config.yaml
n_layer: 15
d_model: 512
n_head: 4
n_kv_head: 4
head_dim: 128
d_mlp: 1344
vocab_size: 16384
activation: "geglu"
norm: "layernorm"
norm_place: "pre"
norm_eps: 1e-05
positions: "learned"
qk_norm: true
attn_scale: 0.0884
bias: "all"
tie_embeddings: true
parallel_block: false
init: "orth"
init_std_qkv: 0.0232
init_std_o: 0.0232
init_std_up: 0.0232
init_std_down: 0.0232
optimizer: "muon_variant"
lr: 0.0132
lr_mult_down: 1.5
beta1: 0.95
lr_head: 0.00717
grad_clip: 1.0
warmup_steps: 111
schedule: "wsd"
decay_fraction: 0.674
decay_shape: "sqrt"
final_lr_fraction: 0.0
batch_tokens: 262144
seq_len: 1024
doc_mask: true
z_loss: 1e-05
train_tokens: 1087000000
steps: 4147
dataset: "wikipedia_en"
MLP neurons of a small language model. Each row is named by its layer, matrix (gate and up: input weights) and neuron, and shows model dimensions 272-463. Each number is 500 + 40 x the weight over its row's rms, rounded and kept within 0 to 999. Numbers have three digits each. A neuron's up and down rows have the sign that makes its largest values positive.
Before each neuron's rows, "fires on" lists the tokens most often at its 100 highest values on Wikipedia text that the model never trained on. A number after a token or word is its count.

fires on: "R" 18, " | R" 13, " (R" 12, " of R" 11, "===R" 10
L9.gate277:449459517483569545544468543505436500480490429515570496469462394493491493529484515522528482482481502551436516486488556467541510603532507577595550500503403534514501496494445441528461504531574552540480533452530484485475464455516492543458483499532469503449476464523464473482562449434479431512465499585591415486407480533469487518534520455587531522523492443431560510574505496562512541473433526543499503538528560504477491539499454549466481527484551543501575503466503493444548488471408471446515504509487487498481525471487506532480446485479501486505452493517510541503402451553454533498
L9.up277:491525565453573527518465571418531579526490441468512533558494528483416500482523496498533514473547494486503486466490482423496451527523533559500484551519458485552456479519447496508532540434529525562510460514536425481456478500501441519469516503564472399464580493567523608437543493438526431492543446552533537467495558502448522507541497498507434525512498517460444520466481452509491591557477421500488532519554561502552479550475437529478498522502532505517526474514448492453525500465485546531518478569519538511478527469421537548467470503545468465447528523541487501510511423534517533564

fires on: " | " 79, "a | " 7
L5.gate26:505459487542524453489510489498560493514559516472548526484501531474571487516503433526474540454488491538498498485526591499535514509502526444416483523495494562490469511525503546420422489505474406473552477524461533483439420532529638435523578462579459518488448454478483483602491484534476481475489465492506451508461491516506528525537454546496440431521542496539460441451541472514469471462523433437552451547556473503497504501501534431468516475526424402531499539564530495559530491464530564439517559575548446553452564568543526489550550482488537427558490551506525489504497526518461435493
L5.up26:505504466501536515496465473535557501512544516496529516508410463531511444491453475480490455499510575508515495501507527495505475530526504501440467473459479449578481478546513454474451571465536520474526553560472474480523549490459501479503436443520492508451505482531503493447586512468505523539491514481477445502602566516449505510473501573492539476553548504557470492486474551474528499517376510412482573498449503503572471477478461537458485429599579478410497526526466506417497469553476458434492535480480573410434468460561501494398473468509486568522468521465491485523485502511474503447

fires on: "," 99
L9.gate60:434532487429508523490507451530504450514509528501456523553545468526438512485581501493503562510490590539507493549493458523499508454475495512499504508481500454517535451510545469494538505508619376561457467448532479495570462460550399451472536570478458512530479505485492467448525444465535448499500512553460542471555522539503526528515541466462472544465590523394526484541500467523465503463520499493485520524456503438462472497507492441539488447497507537483473432487520473514525486501569522470532506452484519512457438502463439477462453507469535520506550529438487432574469485447506496484
L9.up60:438564541527497514406465439531536503477551460482499519433470499461469481452568499440523394502450491522506549474466529547523497526506494531504486467490498461525645501529449476448493476574575401484494489453430534532526524406548442500506405464465463523523471448351442445439509454508535509463468484519490521522467519515513564459505474469526436514459555493462537536573534446523535537462460489456498517504481503431528450480519484571459440509423555423435471464467469523463470475501534538464497488517580518480485502472475497475445531454468433476455479434449529504505544428510405505540

fires on: " to" 73, " him to" 5, " Brown" 4
L6.gate838:546492535571469473545525464550491478529458473492494512497462542440432503536590534500439516470440560544537539506497493521486492480485495489441543507475584481575499506444486473457538547478490447514461541522433475517544546460491475502504543451498464513534508454454476499487546495578553584470558474512523523471516466464443491490484567508457451520512492548514455461562542508541466442467473532455441507510448493523457506583505531436540495475528456388542468483561517501584526464570538453516517531565551440513443476524501501479412511471464510462487513508484459491539453581495451490582
L6.up838:456488458501469470529492500485534492535628544463520547397495520478538507569523510520439476434455483524507562449584450532453497552454579497552524523452523496498580504513529492461444493465589441479491546464425529464527507486559362538542528551471538509528490576552566505449506512501476486447533504452516489506458437508409497405499555498524524517549550533508452523532479475516523509434511498504540611554494454558509431492516553519495530487488507552418473489509482517434559516493507494509496534470520526527458562488489482442498529467595538567462515485475493494505596477513424527515

fires on: " has" 32, " have" 29, " had" 23
L6.gate1309:519478424444511442531481529452543479459532521531487533514466531470571410512485502493505556517515459496518549491504479496570445478445487537511490538450496548455472522515487511566473491506542551503454509526443490465408461402515562528462563505537474519489451528435413486458444507439493469496466475570459416529492549475550503479483491505482448476476458570460407482503396522444538465483449471418476515524569506451514464502523517480506552399538500497447515493520499500440592544512517483485555502533513573538482491487491525532500524520476552447544471555463493455555456418573450502503
L6.up1309:502556433516486445459511459517495425499518509564531558464398565595513483516448546536514455499528464489514510483448432471612477511467583464526526492523578513486482479466502520516454535557458439537522456519529559485529439578537523494521553481505487519548470486444475495504524493571553531438413519454560476510497439519520535463460543478536589535436483492545491482481495510508494503448516536458528482492500525512482436508473565577567435441496468508492473478564488506563537518495524521465531486545522525501531489405465525521536555498464529466460494480506494521468477476474485499509

fires on: ", which" 37, " |" 15, "\n\n" 10, " | — | —" 5
L3.gate462:497424438453517477542475501465478473485423475452485487492544525533514489463533567493463473467475502461466517461506467467516531524486484520504531490527557540539537491472537495493478525482526447465468590526528594476406503508524504492455513477530508535477536583496519509527521446601510546499488486541499434477469550482519512511575451451616498488472560560468544421510522419524485517491483429431494475399562485476536437434515495507553462476494521563480418496541509429481481410452486574520487492489468531559607503486555500510524460494618462620461460457612536478469520491499534408511
L3.up462:446494459509510500479572536529519466522527456537459467462497520505472549453518544539452592498490507539441557472470446504448495472543497431519454446570483515569488473415470506472467461521549557468434539487609507472497476547526492468546502444520512450532485457485511480518528526529440498411454481471499520520435512459492413525510471519486442429551498548493528506449507428409518540483525471467437504433561475577552439490494542522565460481470507497548447528498486508411518481446481523559445527554453552506520530437452493561501543511590481488447456552547510439407540546500478450509

fires on: ")," 29, "," 14, "a," 7, ", Mar" 4, ", D" 4
L3.gate85:492509554516533524535555489513546526534516490462488495495478468516565428494588527511497483544513484499484435486544504487493541499522537606503547493587472511539561499516532473481526467492526471434504450473505539501455519421528526383551584620525479470559527457484495515557408497505496510499495569458450477565458424550480485538515477492531526471453498514480418430509505502531506543436448479440483508530454491527521466536497498471496538487428515558395479554500493547516429453572486486521540577476480506468492453462525540534591522563454491485458592496566623539447507528525453465537
L3.up85:533505582501444472522432513484576531532487463462446525466483440483522502539525532453507519475496447506453495508513543490475543540443452553459533478560550458478581519518438507491484418524477431461463467480502511460465556507537476427528554541498481528505513432481496500495422490519518575468492503493518494530469448515426466509576496462525525500434553516476445473529540557498463483511465547517506523538487420503517410582517454497453555500443509476380523506489483532514449495500537508471526534547509505479506454406503586508555485563506493443469569424561514511522501465510438502495

fires on: "at" 36, " Nat" 9, " main" 5
L6.gate230:476493445553573438618435530467548528503422491547514448512531525500529485465519518484505475479541522495489440460475483468500508542536518465478438551470524507567493513496518552437529558557417499488473563461530467481520394537469434564497523485502509524488536499514558490518538478491428535477544515503498507445464495546450488475447515517496548575486485539477516449529420468508525517521453489461484483507501470531573465561538432461517529454482493525543518534535513475514496471568580555559451397490543500475524548512476558527548502563511548516444523484541538515557481468488565544528
L6.up230:452519497485570515460496486584497503463473531502549530468455525449510507501493544513560414488540581511483432512524517446485476572506485523479508496554482433464391520507481515468446353532488505505533532497505567526546497507501440538497511483536555446491528548530552509526423520516507528537547516519504434491527519448522515630518472500540552454494467485553502472526526459553559534525442508548540512503456480490533511521437552485451488487456539440578566536512434485472482470531454494503550519477471455489565516457489539429527554492461505459475498518470517472533506496493453539455

fires on: "," 12, " un" 11, "a" 10, "im" 8, "aug" 7, "v" 5
L9.gate1015:494519509501494545465570518518490503537497521605526479512494422550492463467520443520462521470488473480481485548459478517518514409469570464549509493520470590443523464507515457516546457532542533433520586463528541515504468446488443533455552476570500470541517572479457445475527516442512468462494520554519476537440516434498551526458512432540498525488512520520484519529565517546521545518407558422487497497462546499458473488499473477508472531485460490537421496512508397527475518405489542493549506454499422447400518489466534537468447511525487489509547511471476523542467550483507604475
L9.up1015:557504532578529475503473518425506444495523416467507450451471402524478546512535489529509529437533490489488506497537435541468491510465526479501527466503489514522471474568441503490486523455460507509445499447526458501548508500508445419413550539536487439510495583473453520533559497508526565474505525596465458482522478523435520399504505528433522500450461441472499460465551539478520502513521517526464538540532551498528505452537442428502502502464558482558498519550456505490484539508452547469508562528451453508542556500464574560446457553448461475520453460508454476553568487606494555506

fires on: "–" 46, " – " 10, " –" 6, "-" 6, "; " 5
L3.gate83:454489472486470584530504545434605485551526474516492478539506463507504493497454459492422608505469537451536496536503442437553533482460594577503466496479522482529486498481485457566540516455490563476446410522603497494484481443518430546526490524463448487517498532502548543489505467466546547484519542547563493458505591432460549456523554499509578489600529490567472547446500527477518496509549514514523424508462424478586542488491483480518480449549468498471526498454532532567500461476481513505517480479477471485507515527530538505491527508491505427525475550447566529476490489523521471538
L3.up83:483480485493459471468498493470489470512518436487516424496476541499565477529450481454545515558490540498514490513494456468523453463502475528517475534476494523416494496514516514516576469499487543544459457493603464525509488446498473556553560522475425475390562570552445536499510454481547519463495540456562492430502595449480574501557503501462491558496470475505474512460486543485477587503483515494527477580530421527588532415474489544506499507489510426531482440547495544563470529581555487475513576481502496436529514452506494526580480430580562510430556576451517521599537469465537445459

fires on: " had" 50, "'" 26, ", which" 6
L6.gate1289:476559499502510530486474479568553451535486549508493463470548650486514437491499523488484474566534537462518450482562464506505512480454524505521457506527478553498474490497506494455507550529462598575473492479498499468484441489490564503526436463561589558507475555478423520552434484610499494476468531530500486418468473519454467464487513413494490494484565503514535389475457477533567539490586507469448521473617554539498404462440445469479524468559500526474454451503505493523540510441485537529551490483452464538478511518482535507507505510560533523404519558504597416474532442547489475521
L6.up1289:547495482504510420450510527541542536545480467553460494465524545578512514485520480513480544566495473461583506473550510501513420439500512487461514486501474504513564605487496523512460456470497436486450549454448566514534501504563495514491544495533525538545534530481514460532483455490531532512488523523564503496432556432424487459442518547570556489582457439492452485524442517471464541446471495517451524486497553477468456510479537492444441486462533453503432507545551511508492434449548504603545444545544511534454476448496489505546509448520480457548510503479463466451529492504469569514

fires on: " | " 90, "; " 4
L5.gate124:507552433467511487538554535514475511470515529466497504480425521503419489518460540458537492511506520499518523454435560431528485436495494533486606489491561516528519506533461499501384545532474483470487533490540468495517502509441480512467536496529427456481562525504507488506515502502545563487535505549535528527479412453502534535551452463548560467520488449500453520468559456537494544452551518498538494537538461490505523500520536474536428402518518508571469511471473508489425517391473446539480491539521548473408504509511473489455461539475463479521568518521498480542498551553510479540
L5.up124:440501530531521549546598431520529517517441533519511463553505462503550501473522534485518486532506486467516492538506450475571550478547533534520498506438467416458494502494438468499558475499498547492462539512531460519555534511471501498496506440481511508470495564499555467482520511469523491539449485475474473480620474507409476457496498546551517515474531496447504458473559514498450441559429576527493471485491461475504550485474517444527468548523508398486402465499488473482577520482509484506479496469550512546464578487526529552583480508507490476582572486493533524499486516461491428454

fires on: " Al" 84, ", Al" 4
L9.gate498:519453473480468431611486566456461481406519476479504430476498515448554482480479495531423516455491514456496500440454517502571553567429485548474446435531454489527481501510497511507507487486483531563534512426529435498548499440524483475510527549448493510526478476411538527520553602478493482546506423537514530552477456481479522555521552538503482472476495502480518492492497454540493512473509532481467594498452524541485519518537484539552420436424526545501470471472487545497561426507515532510541478525501473534537568494509514500405522478503491552463458426472431517501478489450468465470
L9.up498:428448519453535517503553437451525485483562509542480450428456534554465550454478474546485514547507529518556503554532482482524590473411475535514465506534520471471454520495586522483473426552518522466461539478570510400480489432512458457453509504516545449526532436490464466510519506498531452523543390535487461487444458497452509511373509520503518448441522514428474516549505527588458581449518467510569493541509544547468478480430443516486463571436499522494500553472451501510572502540536512497532537478497479535530501490515506513490526458497485467504491490463469489470524496532504462491

fires on: " pre" 28, " g" 23, " inter" 9, " d" 5
L3.gate989:541512478519477604542540474502534497523466438489520489473469474461531454467517492544476539581417493533425543551524454551430516460507449507516445472447462548485553486545464535491522558505503464482544501515562476519481545489446505482519459511555450503522555431487502488539594485511537499544473442508456542515481455449543401510492473519502523453538495507530526461449499474525493524455557489474559549499523457524501534545537473510534511503492488450592450483493459496512578453513529447476492465544474556555402457544536539454446472481549502502453455512546523489470575544469522501447
L3.up989:466414541561438526583545525537497491515520564447485456478472537478459555420485476444506504415423523442524487492504582518499490492574475503549504508541494394541496555514479494534487489506589462526473448498498463502464538443538512509458526495536514518471480418552450527482503528505454501474474556533441447510509438490546470481547477499488471491456483447479479455479524531548538495526476464445523558469499509521532459506522523486419493497543452499480535526424455469562479540435376536496473500561536495442450477528422509500531548485480556491507553553467501474475549487484520526506

fires on: " played" 24, " play" 15, "at" 12, " playing" 8, " Cat" 4
L9.gate230:480415452530518504502439482474479491540471471458531449509500590516578459474528555551472471500559499436554537431490479505465490541541456471489529545471496473557471566499486541472489537544497455488474512476448478511498545476517554491548514497504471492490498525538497532493503462544520499436515480498467546515541468489511511516484581518503462574519514555495445464522437486459424520458456552521437535480449589551516478527541537518515478545509521546441525548572558509456455560573490517501484478566542524520478511446472486473556474457452424547474537459448531500543530513509471459485
L9.up230:456497450456572494520469504501511502570463506469544471584462503487474543441511545444468492461502486487438483485547505430455445444476488504455466453512546546527481494502505527460485468499497472621529533528545538475544571541495546431500466511462541456583474451493505555474522485538556471489555508483485446500471485528475519524478467498495477480489430448512612481468431471496537389430494483497436460469503502429517519455513486471475467519480565479425523476492397516579495472574460537514497561502465488524483461420470506482491460559475486532530432509485493457495489523467470477479

fires on: " of" 24, " at" 10, " for" 7, " in" 7, "ch" 6, "s of" 5
L6.gate1183:506503481514521538486623545463484540497541476462527467530478485485472475441451527481499528477501513574485551507474559449525480538487534487527505516480538432486473551621477483475568486487508467501475462495469506471469413545423376498475557510461507479522492429498587609454503475479502514483595511587469476502511431488539575530496493500528560579490431483578466471456472529479538566447491545487522487398495551482518412492522530498568490524487481535507497454414557439491505514453441512528466462484502530400525489505454564483525483502456496515521534564521470579527493502595578507480
L6.up1183:520522515492473557419543480419518479474501494613483531478471387544478494529501510547554502487549456529542486531482490481470475481484539469591440548504513507571584508493521464444520480480464467539474531438485507482475502479486455598446453534451490463479487574521549475525522553488459525494474515545501489477526444527499520524517479514536563570473523521540513526457467405512548553492550483521550496516471466516536426464535519472517520527447527550501501441463529519516442531452526538536475493596476496521575505549477598523553426587516448504515507503444476466525511534519457526471

fires on: "," 46, " over " 5
L11.gate181:502508547518430521559511566520488486479437577528504607451448554520606501510534454547497562511564452435570469465507524405451564560502502534473511544572513495475478468531465492576524410469540473472478467514513517486506525447480442479448456505423493458546427522602487510476492562533529491554480509521487493513565482522491506539488504413508640510492551469529454504470568544489540496547512516499464488592473518499478549524524488534445462471478508489481558536497547527493549508477468454494507496485501492517464525525456550448500481526557457480399455507532526476478461524491460569457
L11.up181:492474499519483445517502488421482491485427543454478558468444469496570478477472565518457496513553460464468451455483558472500458533515439528475470507527573487521530490498509448504459435448488499524476566496483534497482539497529483464478533477540505516490435521422471465468436548618460517482562531432498508523500499519446459486444430478538527561525530501477535509557478426532526506493398477431488547481465492565479486581443505489501584434551494484497475520563472524569513477536549515533471516448529490515524514506440489530496486559470425503486564465473457490504560507469494500532

fires on: " of" 70, " to" 14, "," 12
L9.gate256:463522498550545500567441478519495522506430443528519541465539485497446474481532517520483490416468488542478523496528422510508502509532555479503526559420484528481526532519495388487587474524525436530478533494569499487538467515504422468451559575607534503537486477473510551510497537469505507485503559505516475484483462441494468580430551529480517538528473486512535504554475444533498526500505597527478508447442525511498472534482463544529360453525480508499536504449523396494479516431473574500554496483491516475464478469450474504400442510506415515521499518468563441484445505508491543540
L9.up256:466479535441554508506480463425495451475547494556452479456490467562471449478484452541483538486490495515449506501479540523498420537516528525635503537464504550523510564496432455485551535516537435553463500528501492466527425486488434466495504533531545491570410519522528505558526476484521480485491520551545501529448493519454421448435486475481504563484570509464539484459484487500492492423501512526416470461476519506492467508574487487509475443473504541499444469505516457435556450483463397519513535483474501492426496494473450500421497571536445490489551485445556503511499431497455544535

fires on: "-" 26, "s" 15, " which" 10
L5.gate985:490448531510513513456504536510498480588440466482472522483475492432540550459513529512476572469546466401511461507512469517473525533519492572476442532489483529470484508571503439437528532453495575583515525410488505564484388489516481577579475517486468558441464501499495468480569533544557531462497431518502535534472487499560516552494532533483549495601477488527475533471499550534497502493476532427459497469491418448485484566440513544538528474432499483500512437546544458520495478481491558511568493446482538487478452538549468476456451496518524380529485557480529533482475471439446430441
L5.up985:528515494433509511431484564477557597529508497510518483493535508525488447488508550515492471452521476442539482570540510464540578511462519540465509492476536502483513478525433495516526488539543464548458416491498421538516490408477529563501537537462468516460512521541493542555521563465491555503502495492506535565480534517568488557451532461452550481438551476501468497512518519464517567516478562495491437505472506518523490546448513520477526464475577486597482517562479500481481515449416579506535538442571482535559545443565577518475443485477515472519514493534490554495461439482488487537

fires on: " was" 33, " to" 18, " for the" 8, " for" 8, "," 6, " | " 5
L9.gate542:463558496438534550503542536460607529419476440439491502471449491479447483425527519502475478495521500445506463506530489499530464563469497558509506495474559493498484486513445426453484480484505515507482511468522487561533485442487522494450499511552541535440455538512535539516478487485450531454412447455524488400471480499413491518482513481526496480540579487483460489511490465485509554482541574453459498485593483506439549531548479523472428452515519453539486455531512436463495435479527568496493469488488446512530531399467520507463519450491507516371476487479517485438561525578526480490
L9.up542:498556562552511501501560512456435515508478506520526517520469455539538434481517480588554482539529506505528578502509515487496447589505513544521567448495510494556451538507446518437506526470488468557548508483534445510498536504539497438527467524486471558517502547437518500498486553557464525503527550463542568532494571507490458516514487481521497502547514480478511572511521485491451614447475491402482517446520519454531531493519460508487440572518556620517518494481553508509498541468464481445531539500587486564500513467553462424456498471514446530501582568489553426544452507509438479493

fires on: " Al" 26, " | Al" 9, " al" 8, "; M" 4, " (M" 4, "|---|---|---|---" 4
L11.gate1161:520459511566542506580552544547519509471432511506545463500473495564434558479463462502446424472475471450474527438489486522537487504592515518514407481499477442507484442507527477511506518491563523551472528445545495459526539510495558493576542549534469453429513567517460456528513520522483502493426485516541476504465538485525483507469500508517525548437437540575488433461529446560504464482555555485518539464572483487462509539397459484526480550506502566542519479465498451534553424500483407518595496483438508532448499508475477524482458520525513444581443553538453467533496515540458548563
L11.up1161:508592540514479512499517445556522525513543511477510475495527492513447517432532478522381523561480520486452569554492539486551507473564540519536424426518491464565510552527559502411475455504525581416477517499424563470438478486480470570494489519465479552481511500516508489553576544427525537531585496514495527520459475548427540553488458538495505521384469511494444553485512450469478504505496442508522479554534480430506488446424558472508457451478501557555542523511464443461476487518512434489499481458531521589483469432487465526509552503517399490515469533526508490473544510587472498539

fires on: " un" 32, " Un" 17, " out" 15
L11.gate185:457644512478539530582501504509530571479477517432462459491505527557521474485531492484606456509507491519454468508413542509523518496509487501502436482481551501591514491493491482518514569490486498478466552424519464601457508491581540518491509477578486475507489512473532441450479525612494501556497455519531532445505519477495471511567475533502545504537485529507499486555573425452520519507545504551545437515545502508516497535428441547467439467525543466560423389516458481507495492521535465570573464481460511508523559533454476510509511534523412540551483515456477463462406512521438475444
L11.up185:437520528507542550480542414442461477501479498477473434494511529541548466449514531455472539552482487503473596517521505496498492561514516475492490464435573459469434474557456495505565560556566458480519480503501588543473479541443523546514516442595510454538483510530472452494491496499523448462423467498521439519508514546513501464525499469521483474537493533508484416428493478523504492488530522564593535527534499467480516444498518588554389440521489497497528423520548474528422499587569547529577500461429542509481475493497514495497543576486501456434478554533445553494591502464510546523

fires on: " Al" 71, " | Al" 9, ", Al" 6, " al" 4, "Al" 4
L9.gate482:493467482482498513452497486539448524430448528511385449492535517417540553493496436451470420491511513534511494488490529476553461516488510547495460498487520470474497451575575473425522488530499587532506487526504412482511470486611521407500472512531474468544516602486545473539515440458466469461467473548460492481517378588465536514471577503477573551518446512459442526426466431544521576516434541498501556492522598464451435486466497508562504443516497521513425526513514483525494475496525466533498507458523521479492530486453512522510578539449440523587538547541484458521505453488475473505
L9.up482:470414463496493470483494474497516525388508513502475467445500535471542526517450368532484428453468613480493530492488517468488506441484527530550491446484529533536516474478534475431493546469545453512440488544501474457531521535489556496447461587458568520496447525449489552565469526538442536517497552466560464435495418514514506448429520487516513520519424582543519481551467394588488491477554523455503592494531544507463449497452479505468486488497511536469522590562495496486585456502537529461562556456487552553582494476501556464471476527500421449553517473501540515507479523520469411460

fires on: "k" 34, "l" 15, "1" 11, "g" 5
L5.gate1280:546507530472539489600498548423535488494483527504527513475468521530555571513489528539452525494514522510444463445554532500512532465550528599461485531526467527478530521544567495544586495367444445504406563484527515537472495492497453457518536492480502506474456490453481517525542497485535511491522453557429442473560418479552532508373495525510498517468534563514511476480473522547551500550522414492474446473462562402503453440478479500507505471502575543488501510493496489504487426497494485494505500466525458453541554542507483532535451528515559452482528439525510467500497569532574535482
L5.up1280:582370528572488508541510502520490510542555544449526492436539491480486531467506468480461516510543457537439499507456483483457514489530509476490557498476451522506475484503481543509596552510457489452532479505476474462424485454472500488566491459499469534481510488535491514479502485538511517558470502621482501506478483496489499433470453514466501517566448532522528530559526485570474512506530525459496571520427544516564504504509485528482493539449459469518558494489465499490447534538522517484556549491565461403505523386507520449502486580461534472531552516447460536524469448498566585426

fires on: " It" 26, " also" 12, ", which" 9, " it" 8, " now" 4, " still" 4
L11.gate378:518448538585526458508531523535487469444487570519489482497515501588516525514531454520466465556492504470530507440456512520533538497550445517515518502499450462512528492493496619454439521505450562472445482436509487501449506501501450510500489496480537514516528564423485463515465476475409477465502548464523419518506525441470443533449552450492560497524567515473478450466501475533488512478489499493559502510536486494508532452447589504476503454542503473499477450636516468440509527492472479462479427476476513488482506497451473436519526489510459518493491522478468361553500514542552463538
L11.up378:531543530567505529477532531555555504563519510533442520523454550489531535421513540503490530480473528497499532528454488574500500501547468517458525525478543438457513504523472500512546493511516552546410473544452464519568507530464467453563544478519492526465432505509502526535483458462451539531473447540498572471427536423462541454462498502457557422485446471534478481509472538520523532530498554446494485556525479465526514499539513430526513466518503553483491492506505500484472457462534545534532529438472521560537421549536536485505438465586500490496526500497488550498477516554451541484

fires on: "\n" 47, " |" 7, " | Released:" 4, ": " 4
L6.gate240:475553538492562440482539434605502444514453480509512486492396526532531453475546437492556444503463566489503479530526532457477486507535563406499487464531548566502536451550461569495488491466470442486508528418475540447476439474496481463565455511533455467510432455541507507487498459435571497447461491503510527504540537499546519503550535488532463515495543502516503477484516425524474446536497561446476489577458533498489474476488548464505528518427522491488517488512495453489500491549457428514519519583455401529513559509567502465535503474491531501519473447508525557496466497477518521404
L6.up240:571551577537532454499440510466494482545536394519503441530525557503531421460508434540479439482448528516511479505421490516526493567469487468411440425461604516571536506557514520489496506459487497498478453461538530421545497533464473486473473536536513543477472567447535453421495515453519479532447537483516506434550493553496544501556503492499489446578474512462517462503415536482501525600438511449453486445446576521482509547497516533499432494483520490544572521518474525482516472515531457501489497513477426543447469494504490477531474498496476513481541456514442531529454535496467510490

fires on: " | " 39, " of " 8, ") | " 6, " " 5, ": " 4, " at " 4
L9.gate1173:496493510495552503516488414519522448493455590495446441464507515476440464436474474446509461517535496567512492524489503460468480449609452493415473494560425477450510503478476494395495500516459561498507489485419554535477506501501520400464465420526489494466436571438478464481490503437525476529472413477522522586554491497549474544526452508443514517519496459516501534513580455550498493444580539508491482426385490464500487466516484428503514471495508486483463520553485447460509498528473511471468558539460533484517504502534495512506526493499462407504535515544468537478417546579545542474
L9.up1173:456460490506442495482581419513482481545535503488512461397495488550509403497498521526480487448500518522493431519522486494517477496528446544528540513500540472541541470451503419485544566420510445529563440499473520515538510491442445485494498449541498589535436472515509421438458521513471478463480530445448479521501555472521430464535469446485503429472508461490523529543472543491501521554504468504493546496465493478525500490512501523470468487577527475500542502512484452439565489554529539540502513447492451542526537511463377479436400578539446579517531552466504528487497499554523437444

fires on: "." 31, "\n" 18, " |" 11, ")." 9
L3.gate1035:460511524456557521474479450514546549561505542516529551479437488528554422534480499531456572528491556473466394475495510494513554491465509472485486537534458508473474510471546519534401494535465434454495525446476525528509481566493470463474441533491527496556492483517522560488590523483482525543456500475484484526488439525511552451427548552507428493509458532537538546516490525521473451530541461421560547456530498482482414567468516530542509472447457585441530569502536611518459522445517491468494494475419509531488506480535511444465440422566547475498456476493474510525499561510471479448
L3.up1035:524536537468536511524436477424506517565503480491516543542489510448517479536598504475449493519492520470461526487558554519442581599460468480472459450475506557514563473486505526535555520521516464476503470460448469484538490535459463489451556460495471615539530514503495529553495589593504528493486510523527514530504474459471464492492535516596458426467484457508540469516522563517556487557524433450542483449516534504480565564475516523528454509466514480453495492440546521432538467433444465435462488438445471531498572547471506467562435448577426429507499478507497525462556469518480459469

fires on: "s" 48, " They" 9, ", which" 4
L6.gate770:509545473529499503524496541508552491520518469474472506456457494521501453522586480518540506469513532513514471521431472530517492541482429515529469527527495470477580460533542491442555495504498489515557562509544468500395574481487495547478427532534470462430541497541504491507523506470518588557476497508490439487518489509512580521544467525469504416527535553461505490515447539482516515525427517473477483471554497461493513422525560463499500524476487584548509446530484467488511494506458520552523544486497507445449491521573486526506528513452504521498581523547465470560534512480529508521
L6.up770:481486427411566517441568539489460596517506445476465505478478396558452460414515526596527490446476500462494469476510506423502520488542521576508489487463531446504470637473570516395499490551506471523458447467507420549486485486472512473518489425513497471514433493553491516502502539457508499504517442494526449478474517472439437526483461535533507471437533484487521455520517534534501482467519442480518555526494485499492508447415545572451514486529456454569531490588503435517485483491442556456473529470484523485445504486526463536447462486461444488561434463456525535476530508482596468471

fires on: "ch" 15, "p" 10, "t" 9, "c" 8, "l" 8, "g" 6
L5.gate130:530507463562509514470467473548515474528498501536502500573529459486507470493511485422529511479550559548579584463472435515485494464574548529495464488397410582461510511552542468585490460450422513572459548474421523492492511475467519417431503527483508493478496569497508444516515489501431535556422523465445495445543476533542491460417539485485496508452522504499459494437496573537423459490446430470487535513453558520530569535545539451567444507447517559526436541459505515460506381415572504497440465456517533475469508482401553501516458513539530531521524516478505533546500534519516523464
L5.up130:501485502556417484442519523471509496483544536457378518550477426425529524450468466456443487523515500544497549485500576554498520491492486537534509536561451453547411529481463486463483502530457479478484516455531497508528515496470450483541509511405499468496497526527497416520517521547476459456458463478491550555460514516558497449457557479483469552520514529481532495565518531501546488522505488481556540445448411479503512463454547444431464534429544511546522502491535517531437499522569542521498508442544525456425457438600522438492546475527478449523570565426545466557417539512499519420

fires on: "." 37, ":" 12, "'" 6, "r" 5, "a" 5
L6.gate267:495445564449447488505415519509516503465477543479468497436452581480515534491585528460523525541483519460542431568524444501548578419522504483512530525488528502491452556488459498382508511518414463496500469532503517516539522513527468504538566437515508522566472552466435494561443555566476609455363498456494523489432512566542427430539418491444481471515505519448569508513499487495513516519535512467502461489422451503506441520535508534471541448557547570523554475485473458525560493513466609535547460559428487520441415423463521476438541539523516538506522504508522466521476503499442476560
L6.up267:500481514484490440533496525528501486495564467438463492545520601521457495453477490496438523604451490518506533464490518567480562511538485472521499527572470453538483510513567521503532471514415476578537523496584434549541568480530491512458501421545526444541504497474485507535543552529478622481422485509538545437512483500510426435422411479479461491514474477466551506490386541535445482479471535529428503571580509531498491518515511439475465432552483543512468518498525557462486498507495431414534469467461462527481530461457433478461447498558507509545545499468523441458449564505468469523

fires on: "is" 23, " m" 15, " dis" 9, " un" 9, "il" 8, "ir" 7
L5.gate97:492484484490461515520520520504475468506531487574528519476475451590454498448586471401431414466479507541439486495460491466512560513547457569528460577502595536486485474440466535485428458491454464528515565485474471487561556457457576522499480532551522484444565483496498410521518491497461548483503522498490509518532558523579423456536461490517559509509462513507463515489534531485522510539489553480553456493528537518628508522515507531425465461534506539512477456425456448470486505489562474464516499496465484531498571492534574491526518472441448544497481526479559523485532553418535572555
L5.up97:505472477468478548518479460440477526501573474575452480535484568452589581547490517447483476577506588485475549486469560545424522566534516507479483511506530522528507502545398423510528503496519441519494493533457548521555480531543534455493433470482477582537467515514393536588498490496514471489485463491474454453437496514443538470528470488542434438503528446520532449583446510458509515480497463477526496580513585507637483454487474534494486502563531476450514432536481492489568438533517456524509553451483581503524419533509457499508473487542543511495555440460525512479472425509449480529